{"norm": "rmsnorm", "norm_place": "pre", "positions": "rope", "parallel_block": false, "max_grad_norm": 0.5, "batch_tokens": 65536, "train_tokens": 316000000, "max_steps": 4822, "dataset": "wikipedia_en"}
MLP neurons of a small language model. Each row is named by its layer, matrix (gate and up: input weights) and neuron, and shows model dimensions 96-223. Each number is 500 + 50 x the weight over its row's rms, rounded and kept within 0 to 999. Numbers have three digits each. A neuron's up and down rows have the sign that makes its largest values positive.
After each neuron's rows, "fires on" lists the tokens most often at its 100 highest values on Wikipedia text that the model never trained on.

L2.gate297:494408493521456538477427450547430535543547539470421444446566532514471439525520540568455503504512461553551531393568462449467602579501500492399541578564509447522527574582499537503430464545531568498485441491471633472375516513531489545455447499465550521508434488505448468497543533495517402509511502539545633485518479532451527515469512544495589488534521485463540503519458493512516513480458
L2.up297:526493485483377482507503522549489636584443510433472545487485578512480478506387529493496517619457514539507494461598457487460526492501542545446498528524551506523577507486463594425511506459528524492578581516572538540490470548497514518511518424484528446483449518600518441549466563489522418537506533492512479512502473461471452477499449430522414588441474424473517520472514642454588548546410
fires on: "s", "ing", "es", "g", "ng"

L6.gate244:546456537482465522492431470525508533458517491446555566459475498434576564425548433504557497439467483530579588580454523555469499480505472542594514464497522527427516493554574468480429461528437495475485454425459550472484575521565478546507448500387406567577609370424510562459470424457418456454548499479502509431546517427414467609519546476547393475547475529462467412511486502482515535602522
L6.up244:522447591557505562418437523528544578528395499548502528475460476498460529428474444521526581548535442564517489510535486353348512475583419561597445435622479537478577467486505580449493533512536498472496449472475391484588556478468471521474501471531521501487499459431531513476524493475544447507574481494464497476524420528501392620507483491499600486634483489543495548437515466579502563492522
fires on: " |", "Co", " Sho", "|"

L6.gate52:460506544479434446565583531392472465387499427541494452477535435473407551493409501532382497415475525503562540480530509507462507546493504449558477457554389469508512507440474486425397587451568458407519461540495445551463420524548413531461425466441454526532521474443539443564488560591507474505516395487575480473615499526597399484508466515584506374536599574490584440435524508470511505475472
L6.up52:487446479495441505532429479482473494427475441553598489480477528431482564437561455526389534394550503526507555470522511470517548542440488430562436492529424566384513451479514517465494566479592476416475567542465455587496526461627467514471474485508436484409541577571455431511465549503461577487471470576493501418578528472582556504551455489461455580567514549548535468488463447472472565515462
fires on: ":"

L9.gate69:550491495592543448498365531566418436501523498464500545436559454466450517501524485550542537465487500462553446455502498470527477500506555599608510498488470471466603523552575558476447512487508496533545451552478613433490548526521612548550434506553555508579542428456515462595475508460413463487577432510526498424545501469554477452544533535487502395535471440496626587544451456500555426492471
L9.up69:500421541525433499520466476524420435416429473463519523486576523557470464513534478477477451440468507506516514523423544464573443501438554581513609467500438506364608447425531554533530528586463505495474486575478523468504474494493463571509427458500524573609551479476471523554531522446472485542497508409504560418401473512470551514529431502487554416542524561553535447518471432548456517508599
fires on: " |"

L6.gate192:479467489634526488569533449527491561537547541435474486463554475513500548485486433523456425448558481488530443530474476490586573521475431467590535494512482481518527518608459492488438510519547504475444473493451463413505492474503525530477493552453528558557448491472434534413518529469496459515527441447539495441585547526535449598510594616536487417613612568513512486550382472510526496507481
L6.up192:477539581548592532475549518493560559527457550498422512480495474543457605424529444507564500494529506493470486547417407419468498507496526542544460503530500558451550468460486538415503529532530484473548452469502546564577489570435551527449444480466469481500443619433553540447578519466505493527464510411408474464429518523576489489481428488545406495527521518595463426518407476618510521507531
fires on: ":", " |", ";", "imi"

L8.gate93:520451447529493499481433600559477526520460450341519581492503488509575507542425464524494535509448443489448433460501518500532564504505503531525583498578527518396444526515478425524531524508529511526490470449551487480555466429518514566542572415532476484524526439495565534370490425537427465551569520480610479528539534437462471550504476572509439499546538529414577520523573641469529457587464
L8.up93:482546581494532562481499479500521468526504472550514523500471410465425469497457485502535466417484499543484544473572373487468508436508529572528581438446516500499439494530484512445548620443526532520549486424539425595563563465533501523542508506433527542419485526449511480366536558616533568518483542501508474559450398526583465506498440495418542522477515437461489637500534568459512439591433
fires on: " m", " million", "%", " km", "Ind"

L6.gate315:468508452624504499528491452526469509537522484476584410522540479511571480522583455521438507491497484535521547465483524495575551515487465481550503493489472536574504509446418393529417455449513589577526522493486417421467500404425478606471534560450500499563487496519569513453529528484517428515508484531546474453596373432555454483499489581415524502544631438552565555502491553552543470473466
L6.up315:501569470502566461482433447482490513426425557468445420526469432453510480461600455513513591447465481483482471542523517562519506480475560492491483450462461503430452457520491432539488533470515507529480482428397505410550525473435484460454460513390539447543448532568487487494505516482497526567466444470466383565512493504468498410477464567432522524468519465579478475488554502532546516506540
fires on: ";", ")", ",", " res", "\""

L8.gate79:459507446535523481560439560511490553487543534529548442492550539464513469643416540502500555410400545549492600479548553478509494561618504509555523405515534493537585483502486558485514515505524521487361455441454442507449448494440451454579502502480533481535518448430442473568573481564524500478515432459548470553520442511486494479514514503505417494467564587414576610471428478541526532458449
L8.up79:537508491546483510509501573424471516484490438562558500496517517444511534458480487495523511494478545558426448518576472404487506477455595526530461334606541481457602465414561503438500583477514465555479483452430516543488544526492559472456521531559543432531529488501450543493458483523441529507527500462458557456542468538598634508465532556537397549449450489548628498493508568450572454446560
fires on: "t", "ort", "s", "re", "ed", "ivers"

L6.gate245:526465550553447553497411500493576530477507491514598484555492405551564340502469472462571532521443509495414606519524554500518516446483508441497509551452518497464522495539530480503508530546410525559483428465414488484492441517545523522535498525486479523527585393468432453482606518667548415419541548416510465513488416489569440464445536505506432459468485522466609568395564551482533437561525
L6.up245:548449597450489483525429479528484497453519479442557437538459544509561583404401585520565512498397492490474489542480497437545475449492498538514625530542553513501463486539604473497518536499524504520496515450522580518499518529471467547450458491442507469518430528511451532484629555552488513463542523557491527499555528589552437542372455533528431475531505392515541527517607520532472428498437
fires on: " m", " Northern", " Southern"

L6.gate319:515490488504474506440440497509410570605555474528481416512494482421511566541481569512493431403560463588503576510445456546517508532516497445537482523392446467574586488547470536604447490425469525428471518569437542443498537505372530583568509502428628554456378538566511473539547429553411509563513485449488575437549559567530475510548482525450535416452534498471637539448419542583468462485559
L6.up319:489528536509397548461439533509525527567494380475451531510501396510545477518432401482480515477498433558504553551503484436543484488600420550586493519513493557497600459527504540419559494478430545480537417546477482544510386403509528530414504493446508593461469469493490508545502459489363560555536529484482516541532568532528500471484425533479491427576505525525522561487534469588523538448495
fires on: " |", "s", "|", "si"

L5.gate75:425458482581499523472502386510525587483597563451550450487557456485549467510422551522530537479566434515487465464619497579492485571533491456548532531534445509558460508552515485511525491573543673507443416488481474467445504511578469523450418518439467442529523482562499482548477488491428499536460461473505586497465476456464398507462499570597553499582532561467448576517533512411527450636579
L5.up75:525443550504497558496435489652586564479477498481574549516449469451482392505580521519410525480454557450486604453516463435458479506528569452388544553565508476469513529419478596583568428468562468482494469401504515495476526478494470506416502480487576490518464542526509443465590493502526474571477525510434520465489469493518511557487536359579521509537403392471575502517452495536607391462509
fires on: "ly", "s", "ed", "es", "ely", "ally"

L9.gate276:523570476441484488498474379448530599475529521498423483489456468510488471479463564561398541545609458553466464457506514499515499589468432569511565526561422417560493519541537521549406540447535451523459469552452414471507488569457409526480509521549435485573430514454469435531492450415489518496530532541503466566497508539489536511482540516491437414551563487490497530535501448533420464475430
L9.up276:473426504436418493469425505529503532605506449467493480486495492536483548462471414479497546510488589464409511508396519566437464440444567464503518505474581494525526475515586416481440520514449500476501544554598456499473548556566430557384533510434440510493543461608482479408475547566482493453478604537534485499533443580446504516537565522524534524588522562492497486507536448508465434413522
fires on: ".", "ed", " .", "ea", " 14"

L9.gate133:465497387539510496505461481499571464416528471526461519431577494458528462542444518578355542482510520455508442452558480430538486568540506581415485493634541494491556539410403492455573559521508510467456379377521538552484505539418409548459467523527512521575438517457539510513477512510525485575570529546593420504471537435481505488454559520450488511502537593402490521550467479492576449519473
L9.up133:460515414562485532512580494480587464380522518400479547527529456563624441472486416486412504505502482573484409569591490488440475525516492462403440552586578512449449470518460562480587572514481472534427377441443562558538485508419455551455461557542499530515478522417551529537479515472468503572472478539499492546478584511364543491455500552451477476500475570443522502542427476421516571533514
fires on: ",", " (", " a"

L6.gate119:478511481509442418532524478357481480465484564472504403474511489578452463513483412531425509443454508535494539492571594520518499437513392505523528536460469481527569509551379451465477527422551551529425453571365478461485526369446439497531414547449532505503450512579569426534491547575559455580517523560546445562591512550539427558451485493472522483544576553474497463608497484535531442517445
L6.up119:419481593458528439473484454489435471437463538503509531509416484501456521488499473463505469432471499518493513467502496587526556484491466418432508482493413591568559464584423440506498579443465541389517448460438463502513455421426512500577456465482456536540457557536513411589472535527558526531458445510492520425483533409494500493508518524562622526552486534482546468477555486529600501579402
fires on: ":", ","

L6.gate139:465460406546528515492521543545449652575592452442458519461527446481475586493541475576583488607515528521578465502555564526494572607494425518424513480486473457509577572550540456488459425564508520489450491406437486462462505531504467498556442523560547520532492478497589382594497468453457527437534459464499583369498481489505542541540533611540504467495517533489536479494515445567560458427407
L6.up139:558379425438523566512480510524425575464507489459524440536491434479438451627520487490498582556533426536514518519492465466498467503474450482474495581452476530502456505573590457519468462413559513521546548439500438434542543451553541549549446528532553463473491487522507352535539425506500458590503477540470553530530479468495498561527494546513555537464493506522464514415440492537446499473510
fires on: " from", "es", " up", " with", "s"

L2.gate50:551458490519503493531525562562457536507457474511495504438515465480537416529484458547487522448532536480459565479465568555590630589535504476489475505444616457582500494454521548597521577401450472528528502523470470478489513495540488520560442514486534583533389486488512504523594489475468535567523503492526502522548468543441488529512514460541505544486525472478473558485470482478510541589525
L2.up50:650524390489451475531504532412494525573484542506489387500469511474513528442559520477409533463519523551480386480433414560556443491583504513507429484491425558437442472486547550484556493492547435532430403531597457428513559593503454496549481551440468532553401535520468427518453461401597513570498462478545414607507505511455454502474520393448426429522487422477456519447591493476474432455529
fires on: "ig", " of", " w", "w", " Ref"

L9.gate84:469495431486499528465505492537455467462556471511520487456506433463570491477464568558411582462516449576502556476543535478421470510587548576549465508549487458562600583562492486502532574489580524476443456458520560520487427456486476506512437456516522539553493501487453408577541469484572435539530571542542490505626493449449475572455529489497396511490473417390503556438460530540484439499491
L9.up84:566517443588544534483512602395490439531493475503520432470521462498456519437538458542483581477525577512380506565470553568504467435498420457485535414501544473471488450482551559490423400476593553549482409480583461490525499445518529390466483517465481486518610489524543458419475509474500535534568595481484447535480483587505459503511537520409530465466478462600473544580546503483464505514496
fires on: "St", "st", " Th", "th", "Th"

L6.gate131:425507481464512464452498573530466413375418541569476377459518534429574537552494415512444527503523463491484501511460512530500478517509448547528531453501467501457577443516532541550404538530445546554507441406587509535428534417483535495539531537484417536552491494534544531586456508499507510540488498538528489414562469424470471535488573478485566459401562570548504467513500471501493517462524
L6.up131:482389508507545503510449474517563467472475488534613515483417492509448557424549438504471591445462529504485573504504527527465560434504446465533466482568428560523612458498458488533467427478523529491495512395468460501455567456623509465481518527589575473511504517532544530600501524569484555542527498554456417455524507484467506517415519513578545485455505539532474537430382500471517489540429
fires on: ",", "-", " |", "0"

L9.gate119:473550469533397472568520514581440520530515456510453501498498513511504470546441528582451480444539522504441522463519502513543439519493519433577569551557548525512520562459487517558526468550447568515423460495529548505457540468470488455496542589438538491516587410535497431486497489447464506492504426493480440508606481406550439543526514460406474403489495494461497524514458565520485532504506
L9.up119:454534509482430546554507513552471493591401490511481517501463564532496551465525445460391560532524517428507519536517486466502467507422515423559491477521487614522461419488513418503522492503456483481633426470553584543451505468344495540462541558402431464462594583508510388546497437449466505552460413493454508468520524517508507477504502407460412452497536429493507447475424474476472547555506
fires on: ",", " and", " &"

L10.gate290:397504436533503513561483425441429485473566522478484480474474455509548465519558438536393560474529511505457498548539469531542508539486573461493532572572443515530526486526464465479465500368539417480434435546438606494506542516510517567483550595507527459633497624492528413560476464473515577473480504561530467492579427482522517557405467565471503527488557531465545412510476397608481519557507
L10.up290:529516461566486516612526507515555398525445502468487544474489496476476510500477526571447567603495410570472551473444511425410468526398451545513561526546387568409551383468532488535509507488503465445530404438574475442491541508471429562460473549416513435577482553505497474571466478439477520496519421472484532622506457553435378504447504507503534543497562478444439556578475497512549586545473
fires on: ","

L2.gate183:391480512527535516437485458502483562479528557479571394474544413544487552510456518544484566466441474544558474525529561520544586661512535558523602463466482435596473504465561329501436496482514570498486474531445535480490495476529501603536451553475604504439501504454545500467516542572493450478541431625497527489523520562463506547501451528545552454565539525532466465548509466579495564509514
L2.up183:448496527503510522437486616556504528457519476532447449508501379503434499545441451482557596519496484423498499483488578548456517564435587551466513569465567419489562490562504470464543491395473441467552509478559419584533472435539524530540473472538513559405468539531552441427510551535607523560502451479466557455511549474576516490515523525444558492527464532579471497522561443643510457497539
fires on: ".", " in", ":"

L2.gate111:481559547477522515557483497565537513445584486466526405425504511499565467573566478593485570433542517509510514418609482407567574618507528486497582541523526430495503576406489445403430550431518535479464470544397512493394477457530550511526486524416479538518571480469452416519552513560517462365541555566541606509503536512448622503533487516542543508643535544488451472506485528521540522518429
L2.up111:541498449480509500575553533541505524515611578498511426528535504477472513493523490486547573399552543624421505507519541570551547453470481512509452485451519520600540543487511446480482476496517493467514430568565513432491418519494417515494470481519604630555459454519518600484557559419445498503459446500474477597573543422453525425534527523511445528457480491457569425486530541422439488508521
fires on: "l", "ent", "rs", "e", "ed"

L5.gate197:458417422545526620479534587526455463502486535456525440429553517491417505548447457578515551543530517518482616418611529490435487493617477530431596459472552444525505562441549575528506495452554529425461445492508431456446489551580494557461492500480582578479515497517457499563412548514542454433570456507543449480466437445594417541505494523551493511462488535459557464568459489474545443453435
L5.up197:578495513462536584578479513496471479505452522499497478452521563490433563507540485514551451523469637488517454471561523451502483484494546543437609457535591482529513511488662564590543462412538493478496472487482416529523486592592547489425476508470537469502530508558456483482457544508480523490512499488478419573497445511541507523497474553419477521414503396487601461447551465432602608546510
fires on: "ig", "g", "f", "t", "d", "k"

L10.gate128:479473493508555476503407476529563592583552587558486590443563554588439550513547567533506521509448532545534562493555546523520551551489425466553516435490446459467596562559450443455554446499529494508544429573520607481465468401458474499482537596573443480480507467509545546420464525481546424469502509571515530509523489378473392521416487546524519514495499513476503490567420504453467436493515
L10.up128:483469534533608460497431491443526442551527470513433514470488461574483526536512547504539568566441537506448598499511461474476588453490429492567542491508446416529504460443479547543518428421517456533408481560517546469459572496476649436564517607556539467477527489504536478448554481480479484565491518450464452506464586512468524543482609462469546544459494440566530523562489440473381441574519
fires on: "a", "o", "e", "u", "i"

L8.gate175:414569452547496444478454548467520432473434530499402443506560517526471514534514466484498576488501587500459450510527481477477511524509522521487465444586416483602552505550571613513497481539474505434367449489536542520563477506482491559508522549484427542585553498570524497528423491434424438524516499440501458536524559433476457461437505530435436512527539533485408469462542478482465469518515
L8.up175:425418447508488514436479536454470461394472487495453585513511523522490548447558548473489518453454492470486528512495533412498442559477494567463486603455505425555500504611523480514543571530518421606401494475497553422531534491446435436506562574557519549498465511475491605524465555640447425506554545533392519488467488411484480530500444550466428496519539545508440434463499502543492581558513
fires on: " (", "1", " |", " in", ","

L6.gate273:496452537435560459530489482477542497558545567519594490473486551404470492501501503536553504479573524472431475480495498454521481530526522481519571520565579472499526528543476557494482471507522467478503434520587420490566435494538516457495414495466453445542510576575500515403465577520558537417552561525521465582559530513549554661559640447462473491414520532450441530534443470528532477552457
L6.up273:496542561531513532490442499446478540462533439568422566477542494509480516588546460468485465533500528499577577533552469480495624495457594487419515400570553459491513421434556451590517571531456464554498549471511583495446550446446566452512457592486491502493511502500512490622554365424490417533509509515462538451597470605490568490499457506482445539501517430523551527482353422516492582541534
fires on: " R", "–", "t"

L9.gate305:464516459550561510585473557523502513538452480530535375463513450490491490548471577530450548538501509539448594476531496523548465542461481542492546481515588470572496502533460532519554549477617478472480481443552574518483457461525570514421416477490441455479520429480445477587532505504518573526505503501466440429476540430496423530453581575547438525547506515451539624540485591488554380496479
L9.up305:459512510473481453484557568530539525433516397410473412462565499427487409462506535556562616462536454591429541474478458495437421462560422575515558510460499450569497415469534531492431432566535553450504440500532511443469611499492594506377451493564419495534526457514509570527475481486522496484521534370515476507491531435567447534422537542480494493511501504492532581487490464390510414458568
fires on: " g", " st", "st", "s", "g", "St"

L2.gate202:448511472509561512438547533451574561521585517574506538461482501468511440487483607521521540503580514479531477468466501491487595493480448470508493435422485457438412522532499445613515426393538459550577547491541513488508519534494536508559354562504507526505439466552461490504467564481474549408538497512518445501559504537521492447615562403499474516428504550449547536504417456388567449539473
L2.up202:511476520543519526425481537444470437441520523486478564474519540502528418534478522490476450526476481491513528447554540354528565462530475395489559544544470464452499478618425531481465520422433459493489493388448563458419600519490538527464442563363449535522541481456464509607493484440524496519523480450487544561527583465487516444584484591524497532483529555507481506522462434477544505496578
fires on: " R", "N", " el", " s", "ren", " he"

L9.gate307:485467488458481501542467518493471442581555519582534512504553566549444437478552529531504512482496456535497620489546581402454575512489420490492530486466433431536621531508552444450452469571638535492507459551503481476431464433526503553484517514443577467520414471493520429527497499503492450491507445541572515441566413500536516582466566583501515502493505433539551566509546489465574397551492
L9.up307:551460463457513556596494506500508415548511557516482602538434571547389554516532518474579500470478519496446491551383493427458554508394511542492554470498395552563529487541512441480490511487470426437550531545535574461531449523497548440416503518541579464451503517508481444461497502450444492499440458510490571456474480483539572530425568604556419488492447495546541553467511497375544473441589
fires on: " and", "e", ",", "i"

L10.gate120:517509424508527578511435548478515531472540510456444530524559481377579593486514493510477586425528496555534564495529489480484480481417491497555617520483483419502483516387497534574485578561542517642597486526593509567470443487518527501485500498565496507485514488527491445461545466506543427536520518529495528457566438528586469524512489480483485386526475414577477517498572487504485607526549
L10.up120:478396460454492541479528564454599535448605490470588513491454464495387510540516485480467568525521500507513605506535565493580488506545416484507475507576550494540479487449479479532464494537496469503492498475494545506509501426524414486534488531530421605495475498487503501540444540469583455444497544501467472501399539557466533492569458533575565523489488474524476471485483470503578494612485
fires on: " |", ".", ",", " of", ";", " –"

L6.gate222:578403510439481469582524515492414505467481474486565483500540497489420457477538489492439548501497554576509557490557459527608562542579425443493573512509508496475576505425524519471464545412630479500408504550415485475378494512444567517489453515507442538525495516550474501476515595499508445514584488534523522511561431463463424554406456446489455502576528490543600566499518629494512465582424
L6.up222:518446508476499445475528591485473536563508459481448543506409461490447540421554479479591506574491654460470449469494471510548462461577553563428521458565519609437542503436500563505483512419461428474461472465414523510587465523483535422595453517605492477551423628603470522476525503476401526476411496428448512475423466499434500472432484521474468486506472441467563566444552527471457471576505
fires on: " the", " g", "d", "st", "n", "g"

L6.gate14:464418474485508590553616502409477453533499488580566489456574524500458473502543446543563513388499636456498513490578485554545482463569485544550497469472530482588525534624476470457550447531515541523478466521534479379480550566421573536460454509470464501575454532554512527512421473556518523452549520392537466539559536454486430516532470480432490528497524486525498489515372499509490543496447
L6.up14:498559503449531403491502551410528471464477474517577608452448558471500418540462488570493490455531514424489498499539484499512563487585484516468469541484379520485427587440538556523550525574433473548400565480519545504492519566527521534469427476510524525545501439428492532425496589482424502394536442462483508521493659517457489558554451510539468440434497526600469408524509502440505545513513
fires on: " years", " time", "ff", " year", " close", "ver"

L5.gate115:490582458488493530551499529554544564577584475504582544460474567475460450526473566571472522471553385443424437499453531490455434483589470462541528576611463459501547487430439446532431493552489626533426457518480555515449409457604478575421458491465502541550488379529470516466622560495440551535522452500565470476522463464464501506436462514623489482444524580440518572451499573476565394602458
L5.up115:473425446575514587533620457428543533506509533479347544495516530482465552561567513507480584524540485511528445444561409472464471464523474429497535524437461573539501441469518516525555389587542547560577486511497547555466498534403435497472404526459423459584470511454500495526480442523470437573493468558490526443479526541526468546565545511530465473535519565465547552479468541539543499531500
fires on: "s", "es", "ides"

L9.gate24:439527511469495538552487465493514496538579489543580392504532420560499402523543498519492552526502456546497454491626581425527523561441536472561497543592520523631554517490498517474410501552509566537470476451479575430553590440453489588473528628443510500464524478442560479479495462472496516464490509541475455552561449519490434437446481551453592515602643443436477470533484506660493591583405
L9.up24:457571404466525575580576425553496435570565548429468434513522506489559462503529526500525477511507425623526446510520421497524488467484500468581511431506484537476462544489583476520430464572449537512553440563429567571532554566466571607500502522447533510533501526465434568594545476474502509482447403426424453596587409489499472453369569434502547490470455421438472544489463583510516554558420
fires on: ",", "\""

L6.gate196:435457558503500498469407424519533575402469463455541561488541452415539587479511441536501465510492485522524513500555564477505503512552511505500548528448582495513481468600517630562445477444555615463539474506444561455535541430528583563575526454553579535569605500592482508477564517526500418570554518511521513352478508527549477520548503576443489474513574525497533548466451605505441489460485
L6.up196:538547510508491523480479497498442610519453491504502500426552449527485497478457463541455580452553475617548483493490372498564484494501526538561481538545484545480523488497589515567467562362499491469551506636516530478495504468548466494443444434532459524380493486434498472480329511496470572555600530504531531390486492492578502504478406439497489482533478464569502605561441512507539490491518
fires on: " |", "|"

L9.gate217:550487528601515488485492534566538536545491480489434516506466529505433448378557530553487469464598565568535374490637458547490471435466489605509423479455460546497455482466492502478462531523493505560575501543540482473527503474498569464488481451553506497504519479437571506515517542566451569468493534434461539509569498450475501479566477614489508565514499435543494543422510536550547452491531
L9.up217:501422471439538595549484459448494537534523499498456408534389459461518519459377499448577518496428467451488566502481496445498467537511488468562492539513480536475477529585509445473574538490585554516468485453442482378531562357548402465516521460496510469496490443481522434515513503505496381539456447492446534543484536467433495517453460472474549487567511517482452480484597512505564478514467
fires on: "s", "ed", "es", " of"

L5.gate169:432533413604481498490540526405458462466613497516479467488523564465491445534543450536477546438513564531493467484498515512502680495587462471474530469497455522531494524538519481452460475533498550496434462529465423520426420450459439549517459539541479549599489511524460443518457537468554417457509397513610440495623409463516489516444582562495480500542612561490520546540514511469422457594437
L5.up169:497548458485398461470497545444517477445573540566467513528458602499516444477511468448524557462464502530457505565507567605448527524569467490502458479494432549496476536495483544509510451532554489486438428517501430530555462447472402442520516459508476520547461534527477487564493503432559482454425369449487391457539407496449560478470483443426501564521524562451515557559509490500522451584428
fires on: ":", " his", " His", "His", " said", " Their"

L6.gate277:389480488461469540447457468546512535469653479544562577486547615471463411497475558569444420529566491453441586465572498484531455458525515526515559532443492515562554482542499574527438551466532584409506451537410504532459456472516544500534490440419488451546463559590488466455452600440475449474494441479521529579556474518501466483531492419567511455425595434519454552462481549446571449527490
L6.up277:523457621460555482449374528506499524465471461529462498510564488498461390541506537504597448607558536631449515522420421374593528472536461504458549520552476505478561530531433534601622556450475452446460587539495453531442511465398517444477489506551451547490441469542450486585525479581533429565465472459503506531511580630509424508508479473497525516424464449482546532471452541535578453459476
fires on: " of", ",", "t", "c", " and"

L10.gate228:472486492531457533510496458537480466479507564477467483455577442409494457518455494573417571539517495471488480462580510459523369518448543546613478527511439517496468495461439501472472447622487488544472410466481579438545615421467482468514464509415532534464522527529513466513466435531509499595493476592471517514568521462488504544448557507492516584442500534460512438491462552649467433546495
L10.up228:468523453572560553482484523479488338471490518458438402451552470468406519466498517597434553565619559571531562485607559492515365519521558506588497524501534537524482481489438508493532453516485502490418465547468581479489563420442503450539453547421605469521438549514481487535458479495579536523475483400440520579521444515428526505499507518515425523547591423519445517534580471500470584563477
fires on: ","

L10.gate151:485517536413577528523514487488462447434546448454477544480438469471458599527530475504489527425574489526597453481445449440568441499582518405516554557523464515380487587511482388586452491437530485495444379525553449412449555512553506513454480642540441527535576466570588427504535570569577459484547482512497539513455575562523526612453489474539505417478559467530477537521471513464528485483458
L10.up151:535592466541509459440543386436576559504462473419480510520405511494462554451495503467548455450542497419482441525473517505467383457518499508564534469470518533423513565490441482609526442547480514553442455491478534440522538487474431511570466555521468479545447508437571562433396474490512413408425542383475536515504428501431448523472541559540503419471529498546557507453415505499456452391467
fires on: " di", " did", " do", " does", " Fra", " Di"

L9.gate85:496522564550475421559391532564447570511458513494503561442535452513558513459569442548498497476573398517488454439480546460483462585481495464522486499442378504495580498558569616433506541554423574390497572540452467455493538491569592575428537528553448557620508498522439501475587481485477537574620494535523589533557572474479463503558481540495438468551528503486497455462458528560504441462490
L9.up85:555350508556573438486510487476432458598460440510499518488467568451422561487498516491493487462413501501495563522473541488531411464512532497643515423555402522545468498424497453526513588536570522482536435520533483395499543482429486505536499512438494490579551541598493459490515516473539478503483485359508480443510587500486529569526560503530461448471543551503559518395459506490452471525422
fires on: " |", " %", " Goals"

L2.gate262:496513509593562500506511485464437527474537543570563414445553425491456553530493435521523579461433496497629471503532419473602491509524468459511488556487470464492553577524461429495445487451619504473573486498519543416457508447582538568517457592411469477494538572480513439473444607514522480471551538519512504489494453442503467599448527570591503425608601509539499438483412511528529506515433
L2.up262:529521513465499523471494467530376616483477418578556488472522533504445528521423537473524480492461569497508408459469409432529449464516459550477446527578515522457580493500440422506520501434549456503545520400567465486531502493554495537543485499493439447482546507533488380474490568538417477523528539411466508485463462506510422479540568426601516493599487493469451422480443568519489527544533
fires on: " pro", " di", " Pro", "pro", "Pro", " Di"

L6.gate108:501478560480548397448514493492486443530497467579488483504511456544468570521418395520496589488502514529517470494464458451607546559573531387576553401515388474468444528447498564515485444459443531513475417478528423469467489496581506529507440572471448517515519458474421510458484534450544466461565510525540475439586552472549494608511492486480457472497641494545561440537397523513536496540482
L6.up108:463497489441508488404547547499496417577450541532571512508498567513549600512549468548484530416470520510537569510474494513489521446536523416571496446485492478482458407472420475608417514445510504457494457493481486484517443476524520526427522403568413424482544582562471679390394495474498499402498509494545375400483409537620523454546464494544436638559494536576468519469465523495492556524521
fires on: "-", " |"

L6.gate191:507437489447509490456466448535356531399481391521522478512527478405532599512551526551541531477467494616507564503525546569451467547568548416593525508377505487499559458485502515536451493517512687433531399549488486537490562500470511624545541474457502496527535487427494489490494483556499539435632439466520472475538418520510477572572450484479530560468592509583468469497496572475480546494568
L6.up191:554437516439453533422494505425419561482479392537485539467491475485530529464525533547444494462408432486451536474532489465500498582534507496511557528519446528379492523477471592539452480444529609399504515562454513547432544443512574485495645537455436551517515501548586505475484521513469561436594468553481531426483502575545417534487472467555571517517523542518532534408455507495458508532512
fires on: " |", ";", "|"

L10.gate68:352550447634473559508489450503520507457569521466531466480537484557529452550545513527521524513511485539502437446587514467527431558490506527470483546571484499480538569593508479520425519544540512508502455503467511528556493507484409491463428573479454530496477503581470467519596432507497534498512537504516437529548432486438382431504500557485526516492531553377503517425528490545415528580492
L10.up68:442568519547552546569458451451522523538533516449403487445537446526586428407506554551516584497553574500445440483545500508551464492509561511532480500522485436544541514517555450525456554552602544502513561518528462490499526470460507475430542523362541525481470514483495520510476503472453520493453569411506443600507402554581450467433432552508540431522488512422518504483518435584469532546485
fires on: ","